{
  "n_layer": 8,
  "d_model": 256,
  "n_kv_head": 1,
  "d_mlp": 896,
  "norm": "layernorm",
  "norm_eps": 1e-05,
  "tie_embeddings": true,
  "init_std_qkv": 0.0416,
  "init_mimetic": 0.7,
  "optimizer": "muon_variant",
  "lr": 0.00891,
  "train_tokens": 192800000,
  "dataset": "wikipedia_en"
}
MLP neurons of a small language model. Each row is named by its layer, matrix (up: input weights) and neuron, and shows model dimensions 128-255. Each number is 128 + 32 x the weight over its row's rms, rounded and kept within 0 to 255. Numbers have three digits each.
A block is one neuron, or neurons of one layer that tend to fire together. Before each block is what it responds to, as a language model described it from the Wikipedia text at the highest values.

Closing token of a field in tables and markup, such as a % after a number in a table cell, == opening a section heading, or ) and dashes before a | separator.
L5.up140:087178136128130119160087152158111203151137157189101175121151102133082042118057130109069165077123123122139082114118145132119198155135170181163093114079100151146109135066103131111120096142106085132143086192162102136133189113090121158144120129125087149124156155154176139093116094055120146162117125162123153152120085099132064092131120121163144138130101104147099125183064118102116134172125
L5.up291:115099024111082175183094088134136102179108126170059098117199158110137117130091112166116095119097093176153111110093106143109110119139177111129087134099136144119190120112144162134135153136053085156108122102152057094109147108120132151130061138150167076122121114118162125167161124177168123139108126156138127117124122146153128122191102126141127079136087145101129137186185133100121139156165
L5.up382:078152124092147111156100138156105166119150097065164085115114123144131108082149107162162110153115127170151098138164086124128157046102153072075146093142099156093082152165163150129138090135156153071120074177134124163139161173127095112129133157125146166079121150108105135066153110133142107078126169139143113115189120097132199164142137049125157197089131201108148148101157146114093122129094
L5.up395:116096139095131131118097099152105131109158128114098149098091170163081174123149148091071146121131130218160139124143154097078194111118113159102111164135208130141122104102146163145120156137102149091088105161149183061123084128135100110162083134157151099151110127125139145097119145100156075123134159148123127181165153155123139190190203138153066152123083117155101121015116151144087139154124
L5.up509:166109104119154172113144088130101124107174124110150106109161127129120116167169153124123165132103154107122146150157132062155124096144171134094088179152106193148122230070118161117121144083141171086081180132132124114091095187060109176155147102101155090127113123094116121103087081170135114088169103137145136123195142056184119190132126134155131141034084087138131105137191089146131096115154
L5.up518:167099147083051099102123148128138207149101129094113095149094134152197090116157147128147142136124126117133093154082071096124177159152133150155126165149088141098063139062159125166140130074149129125169067092126115153106171087173095162146086111162121110082125131121149138087141157135096138109146110147112101066189143108145121196110140138081128102096168089129107132122198120101124114149103
L5.up626:082123151148165129098111136163158149140112034144184139167165086132064160093122122119072114181124078088125147205129133079119112200128137118143122127139158137122150083146125165153109083109110143168167075137133139126181164182142145120091108156162061165063050152115141132060122098111125074154150168182101126174155117113097173048149146136140136098109139070153168132138148148094126142118189
L5.up804:103196167097171142125072027104143121118140143141160102100143101095148081116080134058115174119175104129139146093134120080166121129174122131141116095106087115163166153111099118180158122134087127122078152151125169102139093086140131158142122100129146105068101145141073144141061091174146145151165125157114167166164225070164120144185120147105126110135109107157143101115119141093159156112127

Final word-piece of a person's surname, sometimes a whole given name or surname, in biographies and credits, such as Gar-cia, Chand-ler, Black-well.
L4.up758:165121130093167152140095159182130150184105184162066123154114116133186120180125109108138101143070140154106161111110113080100143169100168151149130040083079141072123121165173177126130132132146052054132112095128132161102166122151132141115154137125129107163141132189146104068133156124142087109087125158134145076112118108146099110103129137116189170103196092118139145141118110090120166095154

Word pieces that continue or finish a proper name or acronym after its first letter or syllable, as in B-SD, Ra-le-igh, N-M-E, C-CP.
L2.up83:106120162103123159184131185136184137183128116107097101118103111153131042109090159124147105190124071098128123162134145109124098104063183185116115082146111173114120113152138133178165081170105095066114138139130154149127193143139105174166114065104138048165187101121148151114130078100194122125098167131135140112122179125134090102120033133136127142140122123129063136163115152076109168113115
L2.up174:168146141158158127150112184172165134161136163165137199121118133114095104125120151040128136115070148167124172072149131168201141112083131119145082129181144125191131127129160148167094144118126064083123160098137100125097128166115175170178091169104152140123087132119106163080203138129143112154095090150108163142138119111134136121130142043156134111139114089127100144098145128099146098153163
L2.up180:160134127116122115159119181087154080095138122150093141129109091129114171130130109107062150138091127166097080143114139126102063056111185146159135107112105106169162165135188141134129156181140120114108160115159146157120179157147095175113151134155112117089151122145133118051139158167179091137138080101137203133129132121165109116070205156110128137169176107139161110139119135125186150198147
L2.up268:109142113110083160195126132159123103101175158096127153135099122180108147138183108180067192117142096101148146104168158063102085100118182156108130122123105065102141124143159154127172100152123123119130117117138120131178171159152121131094165162110154167116091062134132098063112116138139155088105111126086180100117126093208147064081116100167098140131132121146160095110154071102089116138132
L2.up304:095081142129074155146146069148134134154219116055103106091151104160117077102097156189162148098090140166103176119118099113146155119128127089087150144166137188134173131103173130128147072141102181155142122141140104168133161144118094152114139102121147139113152142163105099121144040145156126101107106140096168154165098065207126123126070102139074092111128088141170123170065099123117098060127
L2.up316:090105161167136134118119137173143165081130174112137113192152129155110136150080128145121098102133080109149096135111113088132090138146115128107096122141123090146145190099154092094141056161171148131099103152155191111143100124130076137081093146129120097166054149093130126079106123159132145143080160169135189167159079109150105137138146147170063134115129110121159082107134143138075114160182
L2.up770:116192109097141090161087209155141155111209110150092112160162141136126096135126093134093073158132147154140082080194118083161138131147145106147113086114113136158115118187078139127168094101181146114215120152126109148120197086116152134104115086156090187087147112132111063141146111158193137108111056117151132149169205142123151128079102088107167117151153110105183111149119070115100204058082
L2.up849:117123173173108126116065141092163105109172116118152097133167125117130159093082166070069111109121164142105206165109175113099100151078097200164140117154163050138142069146122101157110176114096223082107118189096104122171093138081129131075142145186153151087115135157119141098107141225160147118149091135120105149127123094118126170194124069100128166112151079154149142110089158120059090062133

Closing equals-sign markup (==, ===) that ends a Wikipedia section heading, e.g. after Career statistics, Reception, Early life; weakly some ordinary punctuation.
L2.up18:129137168088123105113143121170151078174130099104073112127152110129150146158140115127111098107083159142124081068137102091108110111166232113161109111091134125100228119108110140131164136109149149091160119105108104141148150104120078112121209168127157125068122107134125127088116097109155086134103166098130174128128144113030176154121075114049112107126198160170100114148145183128143089160105
L2.up68:170076176128110107116079139107160146125182141127101056151129125098138101106134174099200136097164081086174142100180061173098082088167168164151036109176110161110135212115096197178134079104156064085081125138152138108092111122125110133155111109139103122106154108144157119116104128154151137088123153112125091132123165098087136151153178108113108174123134132164161103133176127136120118104140
L2.up225:127146129101102131095118128098180049138161175190130135086145092112174111087170123157132105131154117156172102183125095136090113125137117204151129155149150119096134169119123098127097092085157123097105087094121072125128149100126135089098156107110108130091130153102145173146155106071161053190103104113175103161198133104108134111062108090096124095133149097176141090168108148130152086126154
L2.up282:178160202114164128111112144123158107158140130171170103109111164107170130091115099120182078110124178059185084082169165108114114165074154124162121127134194141075112100186118157155147112116077139105089136103113102126129102125168115138085091109221086131174139108072113064105122157115101095140116109140145150121096100102120153115087138095110118126163109159131123093104127173185111168159093
L2.up299:128079206110142123116053083140148112132114105088117099101132117130147148111105136075155121150097120083083107153124078103087160082090142150167098152164098163097121133107151118135158175173191147173115125125126124134139144092155140098134176144165131135142092118168049182114116197142115129097131146167141170166167121063121075093107074141152123120118141069147202121158113106099093114125094
L2.up446:160131157112147074134110064114196149130106137144133183172135140092050163129075119126087070159175133052062103113232117116118151123122114167120115114149141130099100188196143139181101123124088213154157111134119079139149071106149127098073059109052096091155084090153133136148094138133145061116110079117122095175106111106085175149078156139110164135140131191092168142080149130132124107115180
L2.up564:153125115108158032111094137162178167182103168135127114130106185134075142157134095136110140078155096073144066095150119136082145097093112085112145095083144169148118124140168169140141103148134155084076159179114144175128162098125101093141120143111107082091118093118139115155160096108123137088127129135102099255112133116121115141126103137113092079143121095151088067113131124126133145104201
L2.up758:097155104146144136126088114158173186205105153146083160149146080107129089068127202077086102133153150085096107143135141147111163114148089136094108143126164116160172116150132188124163131165125165168097156173095121124165118128082078137082103206148145146139143186073089152105149111112171062095092138150133086153129141130119152063155097066093119129096115173141134120186154125189203137079120

Opening == of section headings after a blank line (==Biography, ==Career) and | cells in wiki tables, plus mid-word fragments like Tempe-r-ature and Cor-r-ections.
L4.up51:168123157060162093149098117110123070115145066163114111103159137102168102106168104133109095068075105176103120109149127155125194112120117136183118095177097164187155117144074120122105114108096118111119144139175134131141127116112146208129085101150183092117103082164101117098114076095115119133176127157128142133137117122157124096122210117118126112123143115106206102138139118072082144080166

Middle or final subword pieces of surnames and place names, mostly in lists, tables and credits, e.g. H-off-a, Hit-ler, Wigg-ins, Goth-enburg; sometimes whole first names like David.
L5.up55:155108104138185111186134200137119136171130087115124125084146143152069122202120131091113065145156169116131187138118136171039090131113157113104117133058151106076135147199099106117123144175117094086193131145111240160123138148169135117089103120153173117148113149184125138141176166148170097106122191109135113148178149078151123130114128083153195166177130123137137167126109067159106153138129
L5.up246:160105092137169138100112164150127127129143152158090123081147124168110157138124103184118137128151026128121131142121066107093130082157127133076131125080143062126145117155140131146114192153099103134171085148197092124146142136168085109080083149158122156123158103110116133066155128156150118154103144087091105104161109084114133113135127157160104132133122097142117105152136136142097081153137
L5.up287:124186111127140132126134108126081063147174172110088090132151101075113131142133153155051130103109136118138145161172191109110107101075127137122183152134142109149094115201152093101140146108099124136085158183112175084120168146160067072106094100186196149166108126170109135119126075189202090158152191140083137130155105118097182072154098117076155138106124140130106140090073160140108093089099
L5.up307:141130162112128199160159116086118144072168149098154116130134170101149094149124048144123153130065091104179155182136071100062070147058152132090107164113099120142210092082166187078103134098137141144118146158132100108158163132181119157093142113146125127103087091138137130172186093108162145102100092122139148081120065108087086138140135134155122143166192157197122126081119077139103147124126
L5.up400:093177122095114156137114139119160120154191182129107139119158125152100081126134069150168106126090080215161164197116131105115076121096132118098140152025120093125118094142131162199144096083157120097094134128108136141122073093184109129133120110137092108142162082091113175154129119131124105111140155099122155096105108104108104133133118132158095147175117092134171171121084106127089128132097
L5.up557:078087185115140150105136146104138119163130115141134160185149145127110119100109105074146074118102087135185170124105138060159093134117150108110133106122133132088131154174103179168112124118082083153143170146093143164119128149200142135107108099137140156187079108138038095137140131129103082123071125132038159135129114095097175111077117159158188145131115123139134140158165130121111138127143
L5.up717:134102086137135164159085111129109087138149127096102106137128095124110125143115138095159143083113068112107136147106155063160084112076155117143161072077136126152098119140087131112181085151125089140136125140179130109151112120106207113124096155128156103155139161119119112133145105068192094153084143144066103106183136108136081141160112096117133080148092111185080129117140143113090156163167
L5.up846:129112157132095167146134184171128137166156124120030086140174042155183097148129123120175118130146114162108113144141140084149117124131120105102187046120100136125145133119128159117100106091109110103096126081124097100071129165176126085083065124077123167178127153177118134093163139131112131132078068129112085103151128085142115131154178071108130140125183100140148140117167132150152125147200